Weights of a small GPT-style language model, trained from scratch on English Wikipedia: width 768, RMSNorm before each block.
MLP neurons of a small language model. Each row is named by its layer, matrix (gate and up: input weights; down: output weights) and neuron, and shows model dimensions 256-383. Each number is 128 + 24 x the weight over its row's rms, rounded and kept within 0 to 255. Numbers have three digits each. A neuron's up and down rows have the sign that makes its largest values positive.
Before each neuron's rows, "fires before" lists the tokens most often just after its 100 highest values on Wikipedia text that the model never trained on; "fires after" lists the tokens most often just before its 100 highest values on Wikipedia text that the model never trained on.

fires before: " |", ";", ".", ".:"
fires after: "1", "3", "2", " "
L4.gate1984:131130174150090151139151121087133124145124123121172111121113153117129145092123136117117104120140096144137122128131159089117096122152086082067152188121106141125122155135108157150136141135078133097158141088160108119140176108101105147108134137142087097144161128148160157180141136167138113119108136114156138136145099092151113134135153087127154107099094103161110064122132139106111136136163
L4.up1984:100118157134094096122143139103141107113132164150103153131146137149091142155145113109126117123135131150119141112121151107136141118133120149114144130151146131160114113113089142108137089119117096140098120148116105148111118103154138126138136105156095181124128127159098103101095105152103126156159096145126160146180092132133172143122115152149107093126133104123138152056071088110101130147125
L4.down1984:130119166147091092138058053066150116153097088140149149150121205139149114153110145132116099113178150110117085115151131109142128114120124131114095127109103151168104103176118118108098144060106134133125126096113131147093146103075111133136110081142158130176108199099118179138133135119162089160159127146120162138099070136147149146101155088130119090103095103150105123106131108089135127093120

fires before: " of", " ", "."
fires after: " the", "6", " "
L4.gate1515:163131111126134067116164106131137103133099100118141126101138103123109094140189167095126109131092139125139143141155139120147119148123159130133180122128123116110123125063122167105134108190149156094139139176136121148153131088139141149120185135134102139113135142138168145128150129086103117085141176153169100154175129136124099128118163160070120110117112119152152090102114127117111102091093
L4.up1515:133116133107157119092102119120101170151111109124126122104117129133128131102108115115096103131168135135156134176156174137124140123093145109140149148071101103137128152114085109109116133126115194142131135154153104141092122096143152147152187166170104089143115199105122107127111128087128077135142139138142122114138139147129158119139136147122120117147115169083110118065119121142128107156119
L4.down1515:094155131112114123098135146158109128091103109161108148171136157099130070125119116128098112141100115117078098145140126154087124139110142128135132105122131127134116165065117126116129130111153104137126125111109148123134136125114129099114161159151115092137114182119149146153116125112187134131090140164155135146122087189134116152120101143114148128164145142111122154107169143134099163196122

fires before: "6", " century", "5", "8", "th", "4"
fires after: "1", "9"
L4.gate517:146128120131149136142118145124153073121091105087096119150152116127129134100139143139135069106090136135134111153162115148106131151088111172138147131124154122105157065121118159152106154137105136140158145115121121089073133123141154129129159129171114161150129136116177127127120140160132144121073117141146164150083129118138173076115129139118167131132132140134135159106169121108130157144113
L4.up517:131149138117150136113170105160125101123127074094090116098133126133072146142146138133149155152137127142112096114138149115141106125105146127088135144101141123122120135123121089111127122146121146158146126167114135153118122067135150096128144115092109114091123109165123101136040108127098149110106138070101110150110157108114145181070150156122135073127110132108154104108132092162161129094165
L4.down517:122119127119121128131135133119100106126122112144046092097160088116106101107143160142135148171157126117081095143150153132142082145133077125105175117112113161136100153188134089061185140116128160101125192136145172072120130123116136101057123114136108129087119116167138142158108139128114135129126138142097154121100135144098183131151089131144113082092129179130094152131107175125130109133146

fires before: "0", "8", "–"
fires after: " "
L4.gate1181:130108177148145120132135147152114167147088120133141126140130167175117143133123086114144159085130146079130128129122137139161128080079154122141109145145141100134134149148137124086112117154100136142138159117162080078119109114140140142132128143177108144096111144107144137114095089088113118114129143111100136132144114120150114107082124104116141109140149133148143147100103111137072137084206
L4.up1181:148139132140145136126116130147110152119116159139113104143101111096151145083138150127136137120140148135098109140133084117103121122135135132127147085132121107159152078105095126134114090118106134101162131145117073167170143128141144149118147147165125171110140109073160132142121073067077136117149136160134145135133104106210101100138132148132076148096141107144113116087154131099110136118175
L4.down1181:161109133128144127109113155096141146152105165150119127162157133133113114111156099148136142113136107157161111129154119148097116121119105119137139128143066119146140095117104150112118120139117140132147139140069121092136140144146120134170086148138075124108130104108139164110137064113131114100130117133130151157091126141118137095133155118132104138116119134108143155134109166115067141141182

fires before: "2", "',", "0", "3", "9", "'"
fires after: " ", "4", "\":", ":", "3", "6"
L4.gate425:119095123123188126134124123145115114083099109152156074088185115088127127099121100129130140116138153160143117132129100144134139153126101128109114141133156100119139176151112130147137140117080173143103123171147153116124144130115165125137093118167113126100119163139129120146123126143163148149125116129120161135103189131057098062136125151098121179099152118137136145129116146110147165140150
L4.up425:128123146093127169135124146144147161131119099142180139144124093146111126138095149122127116106119097121139108123130130133137119154164135113146169132157172078093152121121143114135148124154165118140151128112152111099132165134104166086141110118133093140124141133158100179097114136132117119160135136179145094122082178121118143101140096134076128160113142172096105079106146149124110137101142
L4.down425:106147129122133156163131170089126157193106100117158128111097114084131155134119126128167116098105097175107135121156113112155124147184096124128139167127166109116113159127156124136155124144133159143149161150121117153139140141115123117168085109121105115112122025132128067129134177136073139123154121168162103144143132126141133104107108144109111143134143130136108135164101139129142110145156

fires before: ".", ";"
fires after: ".", "\n", "1"
L4.gate1570:099108066118140136136132096110146121158116113094048127103165117128164121091126131160114142141156135101090130063121143081140069121137122090102136149115115074062111120104118093157139111162153108178130145182104126110145101118108166113208120142131149157131117103157156137114160083140123125135106114121187134088116118086134114158164067116155126098146135128142104102130152130104143142110143
L4.up1570:105135131153149094124163113153096120128130103141105067129135122170111133145132109094113105156124120089095128140120137093133135122134113120161094120100124125144127126104136112117144130123110127138125117148091149126096094140132137108128132135149134148130111100124156091101132104113114129142115135108143064159135181123109119124174124109122118117140128109132146138132129083112129117160130
L4.down1570:112161106129144110125129095131123085106172113138115134123102143093122116154124108131137124178106120087107128109121173119144127098120104115151158118154126117112128133110152137126122118111122116137148128122100134133161139146110126142158162140139140128180100079113159118084155135096136142110110085155128121207144138135156134133106135124148108117124101114111125075130080112186129108112097

fires before: "–", "1", "2", "0", " ", "loan"
fires after: ";", " ", " |", " Division"
L4.gate183:135113126146120148118141125109125136149153158112127077111135109123129107110130141098115146137141147101123182085065126095115123140120118126152130184113128171109073123100116097146117143163147106111087124137104124147166111105134149116128145137168155163158121129101114119117117093151112090137132118135107144138120138123135147118142139145169093113134138149138130148107105160173113155135138
L4.up183:130136073099110178168100118145131126135137123106128088126143125107141129097126116112162113188113097156134136082105138143130115161115102142151116170115101128143169182115133142138111162177112135083093099127143133164147154091125140112142132109174124186138116114114142176123134097146186127139118151139132142146108163131138110092125133158086088117139153142093114120152132125135101135110159
L4.down183:099151105140142098172187076119122105092139104136162113120122074142150149085116134100147159124139137122140115105124120060113108137071144176149106197130109159105164150150133123140118158122120136130144096121121105096114157117161134111113171147116123161131139202136146139110125124184163105150154127148119107129098154133096081098102128129188123086119131138074117132163117119140102128135137

fires before: " |", "\n", "N"
fires after: " |", " —;"
L4.gate1933:150097181134143136105115129166144145106099093103105129138151097103124138139157130144112119081126105110156125122148111132128111131177126112093116154153102137134154124152143105115154151080119095140125120154160158153126147143080152109145109136164112148140071103121107118154130138145142121109126149125114138142075156154107100093108124140129107146134144124175124145128140152105128167166108
L4.up1933:154129195140143119114140160135134170127093119119103108111112108113174112130150147171137144123145105142138140144158105158112125121146125180091115135131112091129156123167083129135127137109178100140129110144142070139063093155088151136135114087149121143126108126143127098165101149186126091131134139134125103124108115150138084145131090173128140108139123119122116118150150104143107153136085
L4.down1933:131172165191120113151127126142133134132158085126159139121126141146102140113158098155101160103100098121151113140145117142120134122153133111108142105168115097147186133130138138127138132104135113147116107159113107133135150149100094122137108136107129111109117070125113113140047130132161133096136103126107102082142072087096091109139138141144113091153129124122136148135127133157126134106126

fires before: " |", "\n", " (", "N", " ", ")"
fires after: " |", "2", "1", "5", "4", "8"
L4.gate1753:093125175144128122121115124135104111151106086133116147143085172138087127123122144133160134134131102119153152160120127127103142159147130161116137135130156094146100133087121121160141114141162120090152116130148147120142124128089122128098162106147098114123122193122110119173133143141109129098134124112172133095176127150099085128167131113125186144134154127117124165142139116137123142189160
L4.up1753:100137102123132106100142120147127121160139119164096191093111125167126170123130120124109121091134078112083163124124137150159098158164097149142077132149119092119176135100138105127141136094150106141111134141153144112164149132128129131143141073163139132083109080143149083127114124136129108106120140103142090115123140144143170152148148102121103156137134076095142123116130120135117126129147
L4.down1753:112136115165117090075136128151121144100146164080127115105143108177115124117123106143111120108107134157136099125137117116113161089151136119116126152118162116102140144111106102139123102071154093089133134153109148144158134170135115119128107168128092139150125089134133061142129123140123117175140127109111087118125132128115142144097137118161171156108105161135130132165133172123168139094106

fires before: " "
fires after: ")", " |", "%"
L4.gate534:165135139121172102118124165127135145106099172159099150165080148139118138101150130087106083133121063109096096143153127160131096148173100163145126128117125131143113096137135129107093109118117089100104161122125117118111131104100183125163126124161131140120102120106150140111129116173164119128099095161102124141107140121139126136128128147107108120113111135125090161124159132177114113148177
L4.up534:142105137117083158098131109175129126175102143100108113124160090118149152103130091123115125122153089108086146152118146101137094124126133159136128129141109129155105113131113106101079162133104130112148102177127144093129123128139118095115115132105100143129147102162137127117133144099097134132122135089146144098111117129124127162099135133112142149103093096129116134138148146182130166100117
L4.down534:169145173078124135132152128136139102143119118128103092121102107110134118109160095107119137088144153111137137154085109132107129130179121151122145093157116093140117163134119133135139137132096142091108107121129141086086165168123147088106124127079107159142133059136088118137164126080098164104166128114159151094118176121119124120130139132140150125094128129120184082118120119148108155137108

fires before: "0", "9", "5", "2", "6"
fires after: " ", "–", "-"
L4.gate877:124104124081098126131128169125119107150140116113136079156116101170151117133142130107143104139156127123123105166112079121109123161192079139116159159145116114153109126159165135097120172108141130097110122131160085133149141117122163172140149129150168094111128131096113127114103105201124119106136118132145129104135123119144141139174125130119162119138092118132170102130135127098102124150108
L4.up877:126130119130128163108118161127162129055110140116123149152131131112156164100176118118143157152137098171128145153116132179139156121114128147100122114154144129127114143113108154171093158107131153150138131166134147150117156124124119136125133185117134114178097086120145127162128121099083105114169113146138139121127123173166112102150157167150127187148141135150090157100147115173112137121141
L4.down877:138184165069126105144100145103166125089089126153094130141124159070107160153106116066142114130140172143149089095090115137122103104147155109098137168112131139117102142125165096095143149129109121136105145123121140179135129112145162141118120114167129169125113209138123141135112082150100095162105134164148140126119164098134147155099139116137155096122169137102144134125153078159108089124113

fires before: "8", "7", "5", "9", "6", "4"
fires after: "0", "–", "9", " ", "1"
L4.gate643:121130149136148140131120118126131150130068132152131114129121166116144152114109113141129097117148175108171126135088135119140102108179091147162163169130099138106114127134120092104146115161126127121153091173125119154128115138126138096145084112144119105145117117121162167106174138091140126113131085112136117102159114143079193140126130100137134123138103113133158113114142154153134121135111
L4.up643:160126139122141171115130097163128129153094150146172148145152177132118132091175146109146141098165099135166109110117147120181126113108100155129087131173145090157100117109128102115102052153108121136127085133103137128130120138131133127120123145151117136135109157171170110153105142172087126090134107110154114158139126147106106088151119139135176082129116155153126142127111150163106099090103
L4.down643:127115124115142158153107118118131116117117128155100138103100163157129118090145129123180122127126139139168142111116115145102105075167112111148128136123121121105080143144117106068129117157107115100108147134108124085129140140134089094132156144123128131160118176150117117150119156134117116094142110125118124111142087170140145144166115124134105137160066117134133135109122145152147104111104

fires before: "\n", "The", "|"
fires after: "\n", "|---|---|---|---", "==="
L4.gate1733:130131159107106166109180107101170139141140097133137096102165086102090126142151089133084096138078063086099132141145138138089136113176104094136127128141126169152104116104116097086131132144122104119134095123103128085114114142113131129143145111168114083123143168142121120108134102115126128120134143137117079114129117159093151067159147126133172147148137090109159063075149097183107098161105
L4.up1733:086162127131121119121116144160138086128107117131128150119172131114131146120150086139139109123110149073136095175116120129067119156141128099119113172144086128127146151079124150096119167066140129107128122143160133155172124167125140107100149127119103112080141108101141151133108121133128185112138115128151129134156112118151150148101144124139153083150132116145140146099088117123146108162137
L4.down1733:101129154120156141114129146126147071161160094116136089113093136148133149132121113120140123098155144116147129104106164124185136150170151130107090117120115146146147166129112139123125115179136128111118078121146111113091090125119134102125076130137146124124127091136139154124159123142107116124110133141121129141133143119124132111138153109168153143147142135150120130128103138131155194213151

fires before: ")", " ("
fires after: ".", " sq", "2", "6", "0", "4"
L4.gate488:106127107119104123145112100164132106074119163104130115159125155144141131146095130117129134103079141137122103150175121119111105127163114050127125141109145102092095142151095118160161123116098108111122131147111181119161100147105139120106145174151144117141102137112156120141143136121139130095168154137190127067112165167099096144143154139128123137110105140124103115124115126137125145109104
L4.up488:082129107154102105161109133117095153095152114105099094077128114106142106131154151130170135068139121092091093169125175130180120136155168137070135119145114100132100157128102127130134118141158110157136143119096113109135143129144101120136076098107133088124123169133122153136097103140116131088134083132136108067097109154147127119133128156154130140119121141126063094138127074110114147098118
L4.down488:131129144129099117120157134088115150145140089071123146109168113114120122161164113103117085081092164146114104103102091115154153107133147136132129117135167087168092085101132121148162115120138134165141124118101139168130152107138097191164101116112114087111145142145117137064079131127130122164098143101156132133127124124132155128105127125180160116116139117130081107103128103144133133124135

fires before: " |", "\n", ")", ".", ",", ";"
fires after: ",", " (", "4", " United", "6"
L4.gate1773:166156167145133137133144146141140141098132132077152099152143161101111186122150139105119127142159116107100100128178139185126152102139117129127141139105152109175150129076120137102129089108102150104141162145136100113127165095099104156158125116122163177135147137126154148131137085121158099096120187119116165125106106104141156115140172160120141121157150108130160095149106101095119129080130
L4.up1773:123099102104108119119118121124105134119082115120127138141148141093123134081133135151130117106086108132133163098139130113136140115158119110152113126172154172159104107108137116131128126056104149130117119110099130130119139111126117139127090096116141166126134167117112105144129099107153101127131130131152161099165114165119111195104099110147153160089114087145112115117124089117124111179117
L4.down1773:149128123132113069116137130125090104123176101099153135117145095163127127088111133112156132146125126091086140139145144109138136134120089138196136100145125126124157128098123145143096145139151135144096170142117077115136124083152099124095117156179137132131093050113122108123076145130198117135113111167153123115151160168140129142103104131093120125124136129140148130127160089127143133117095

fires before: ".", ",", " and", " |", "\n"
fires after: ",", " United", " South"
L4.gate1924:148097134125145154136156171151131142136169138096137157136113149162127124142118122153153114138092111146091115119114131105147163101110127100124124074182136169118113162119126118107101110109114117110138109105115085098166147078128116134146088149105147105099169123090103166114129148065066103116124105111143183126146109094177120136116117093095128113165117142147108135126091112077129156122131
L4.up1924:087145101134120145106135146149186140137117154134147147151143098160117135120140132086112150130155121118158089153149132123155153111129112119150107170149122160073163150130149146119126111087152111173090151113097108112167133139114119171107135065123156185153132113138113128094149126094136122130142126132105137159138121140113125065134125145120163118120150131148139155096093128073120131119127
L4.down1924:120135143111158098124140108149110149138111148104119138093089120136126145142153164159154101100132102094076142153069107109120133153130159165118117118121111139138112110146155143100132133150087135156171129071088158155112141109194115109109116166157100160148169094171102192097138168097131161117099067131139116145112127110152148143103089111136149127134143154111152134136063070107061146152130

fires before: " ", "2", "1", "3"
fires after: " on", " ", " May", "On", " On", " June"
L4.gate667:131077160101141121141145156073117105152084145100103135112132149094138111149122127106120147142103162125079150133135152166141141120128153115110125160143157081118141125131102140184156115116126133085105151142136143122111107142162124168150138137125097112182141126111131138087086110103107132196106156134121164114163123116090117142105169163187129167155093116091147113075143089116102134115120
L4.up667:102098141149175127127127148136147113104156140120120123104125128137094169104107114104140135109126140090199092166108124127112129147153085124151087139123105152089127102110149090122120060135124116107119148126141148158129141167154122094114095127157138114119087150140115098139154125148146100149128104153088125164152139148129127142158101115120175117112135133124131121135140172133097156120107
L4.down667:136133094106108127153157119106074106141142163103095111113212163098059123145113136188097080100146102106085146168122113100154136181134136135132138159143139129137119043139123113115115117137152119092139151145116143117142155058135115172113116177118112129109142057130105148120123137132153138125137129133117100111118155098113161163124138114161154098132143128148141121160102184142151120122110

fires before: ",", " |", " May", " August", " January"
fires after: " ", "2", "1", "3"
L4.gate1291:062133111147137124116128116104105131105115143141097137122105116141133163146109112124146113151142111104105152167110147149118171070144148124093140131073135156128104113124112144149108152102119113145156116128115157118130117098116130093151162158136086094124101135107109175170134136091105114112134150150111130129100073107142113115104105130110169088157124097157115094170136134111083141173105
L4.up1291:109127163138144112119116106130159154151136150116141166096155111113085122116141101140094132165143192109148130127135120175119115099115128134087145140093157133119162102106181142123154100169121123136103141103153159128102143102131140115106143103066145094128105100138103132081124144095122151140096133140172124117125146133134110111109140198095117168120101116106106154146121148136175143118155
L4.down1291:112131136176127141138125151128121161130086109165133093103156064179133115044126156147152120152154172162145152139108104118107099141095142141108141081074142122147079179124100130134127117159129138135091127116131137144112127099174131106139148100180142095146115088111126149097114121119119118144104103116094117117142140131104130148160119154056175147126125130122133118124140106116138158173134

fires before: "|", "-", "|---|---|---|", "\n", "|---|---|", "born"
fires after: " |", ")"
L4.gate1852:133168153162143162109120131090133122179081109159169140175155110150126135127110098170104141095143118092122131135151139117142145164137101169144143145100163155116151131139087073117157150119103104169061134202129129160134118126156113119175110117108109137107134138154119135128151137126143139151132105131130164097116192096094080069165141171127069169132112124117135104136115126123124088093085
L4.up1852:146138151111136138115114179189139114100118078123168113091097119085132094126113151160106150139125114099153105086147100138128173149153107094130119137151129135130113096135161120132083159127155147131140192115130092140125128123105142093132135104132177150144096120150103138129120116110161179126127103098051129158095159147137090108097123114085132137155143111152131144104102108127147138129113
L4.down1852:146112113148122127135117132166139113117148131088149140113107088123114121072106155163092162094158145099107127127081160165140164158152102110113115158152159094163116137110050070118105149107131137128173138131134134123171119135188158126087127156134153148126094142123098131128137156123149129120117143130104110097112096096093136125125146164162126117128133093132116140140084122091128132131130

fires before: "-", "o", "ovich", " (", "_{", " "
fires after: "-", "ovich", " Grig", "or"
L4.gate1052:167132122136137133150132116156119085080136114141103213100147110142117118125128149121139113114120133152123098090108136129153108138142157144173171143113164083142121150146112134140137114094135125130136109168103115104132137113113115144122121136130104117092160106154114132129125134093140141115147128095154125173102161117113135093133053152105086120141152111114127074128096136112170142111129
L4.up1052:146125103139124107109112104121123122164082090078097116098137141142119111153121153147131111076161132141094149129134187174138070140133101125181140126111157120140133126181148098124098075087146108154126135163133138122158123140098134154125162120125114151131156100135106131164131158135168097124109140098147139172103166135126124088114127128154120128149097113122140131116146135129159154149139
L4.down1052:178150089131158124119133114139099108129122134152123113148095144140126138106116134125127137114111135137098175121095110139104150175113108135099114130109088120154151148116132122116086117152140125100151105136130121144097130145158133126103135166146154108122105215116079132164121176158133127182157050130153112167135119132151099116149150152100116145126126151123120125120125144165145138089090

fires before: ".", ",", ";", " |", " and", "\n"
fires after: ",", " New", " United"
L4.gate161:110155101156178107133164120105126108144096171115133129135129153166101115122130122106116143092106126138131109146131110146107182122133133156151127144170164099132184167112095104134152114130143168132124109129080164140148152112117110155108096128127154157138102156152124053137121166091120153156155089132133176115127167114130145148166146120130138173120173111094121121178154139120038107115127
L4.up161:141101150114115100134176121134150118171116159110135152132114140079139125131108127079127150114157115127122085142183098157143140134149088129145106143096140134141138159128096116127165153121089107106104091163138111083102137146151133175135154099113143170111119131096089060156140116064123114115111115123102105110119150146127155135127163083131102107083132141123120085120137106088147122094114
L4.down161:181135187125141051158162112160156125133117111124124147102082073114135080093144130147152132145171093130082094131181137146168104140130093082173148138131152110151124090129113124136166187078115079136100137108090149108118124130135133105133139133158090164153115160123119142128110136154116129059103149104141124152142170080124161105151128138143118108132148125119151108109125083150118161166101

fires before: "9", "8", "5", "7", "6"
fires after: " ", " ("
L4.gate1798:173130123124125071120131135152099137138117111123066208151127129134099154111140155100114158108102125106120156121135118098122160120128118171169147150113109144124135106152123115100151123127064097117124118147147139109126174106133161129104149049122125097110095138103123108102142087134115128125164159096182169198127151108145137151130110119118119143133100123140133141110150096118126140131139
L4.up1798:132128132145103117105122149148130141128112106117146144123122153166133114122154125134130145141140169146142148145070139131158113121141123099130161116075103130152154143137106119125082128137113127178120113135115139126149152162129120123116118104149148128171135137159120134140117134100120118119095145117158156215176133118165173155118146121130097106174146087133134111149072117115074120142126
L4.down1798:173109117160096069130118160131123139151111099091126129192181109148126122144141111117127122129131126143138142084123119100125217087124120112117146122127116165136119072120090126087122111144128154171127110114111142081142127126125161126125105090143115124120118138119116123108135133129115101071128141076177166151110130135067122120138104099146072139138116100092104115138106126158089108138138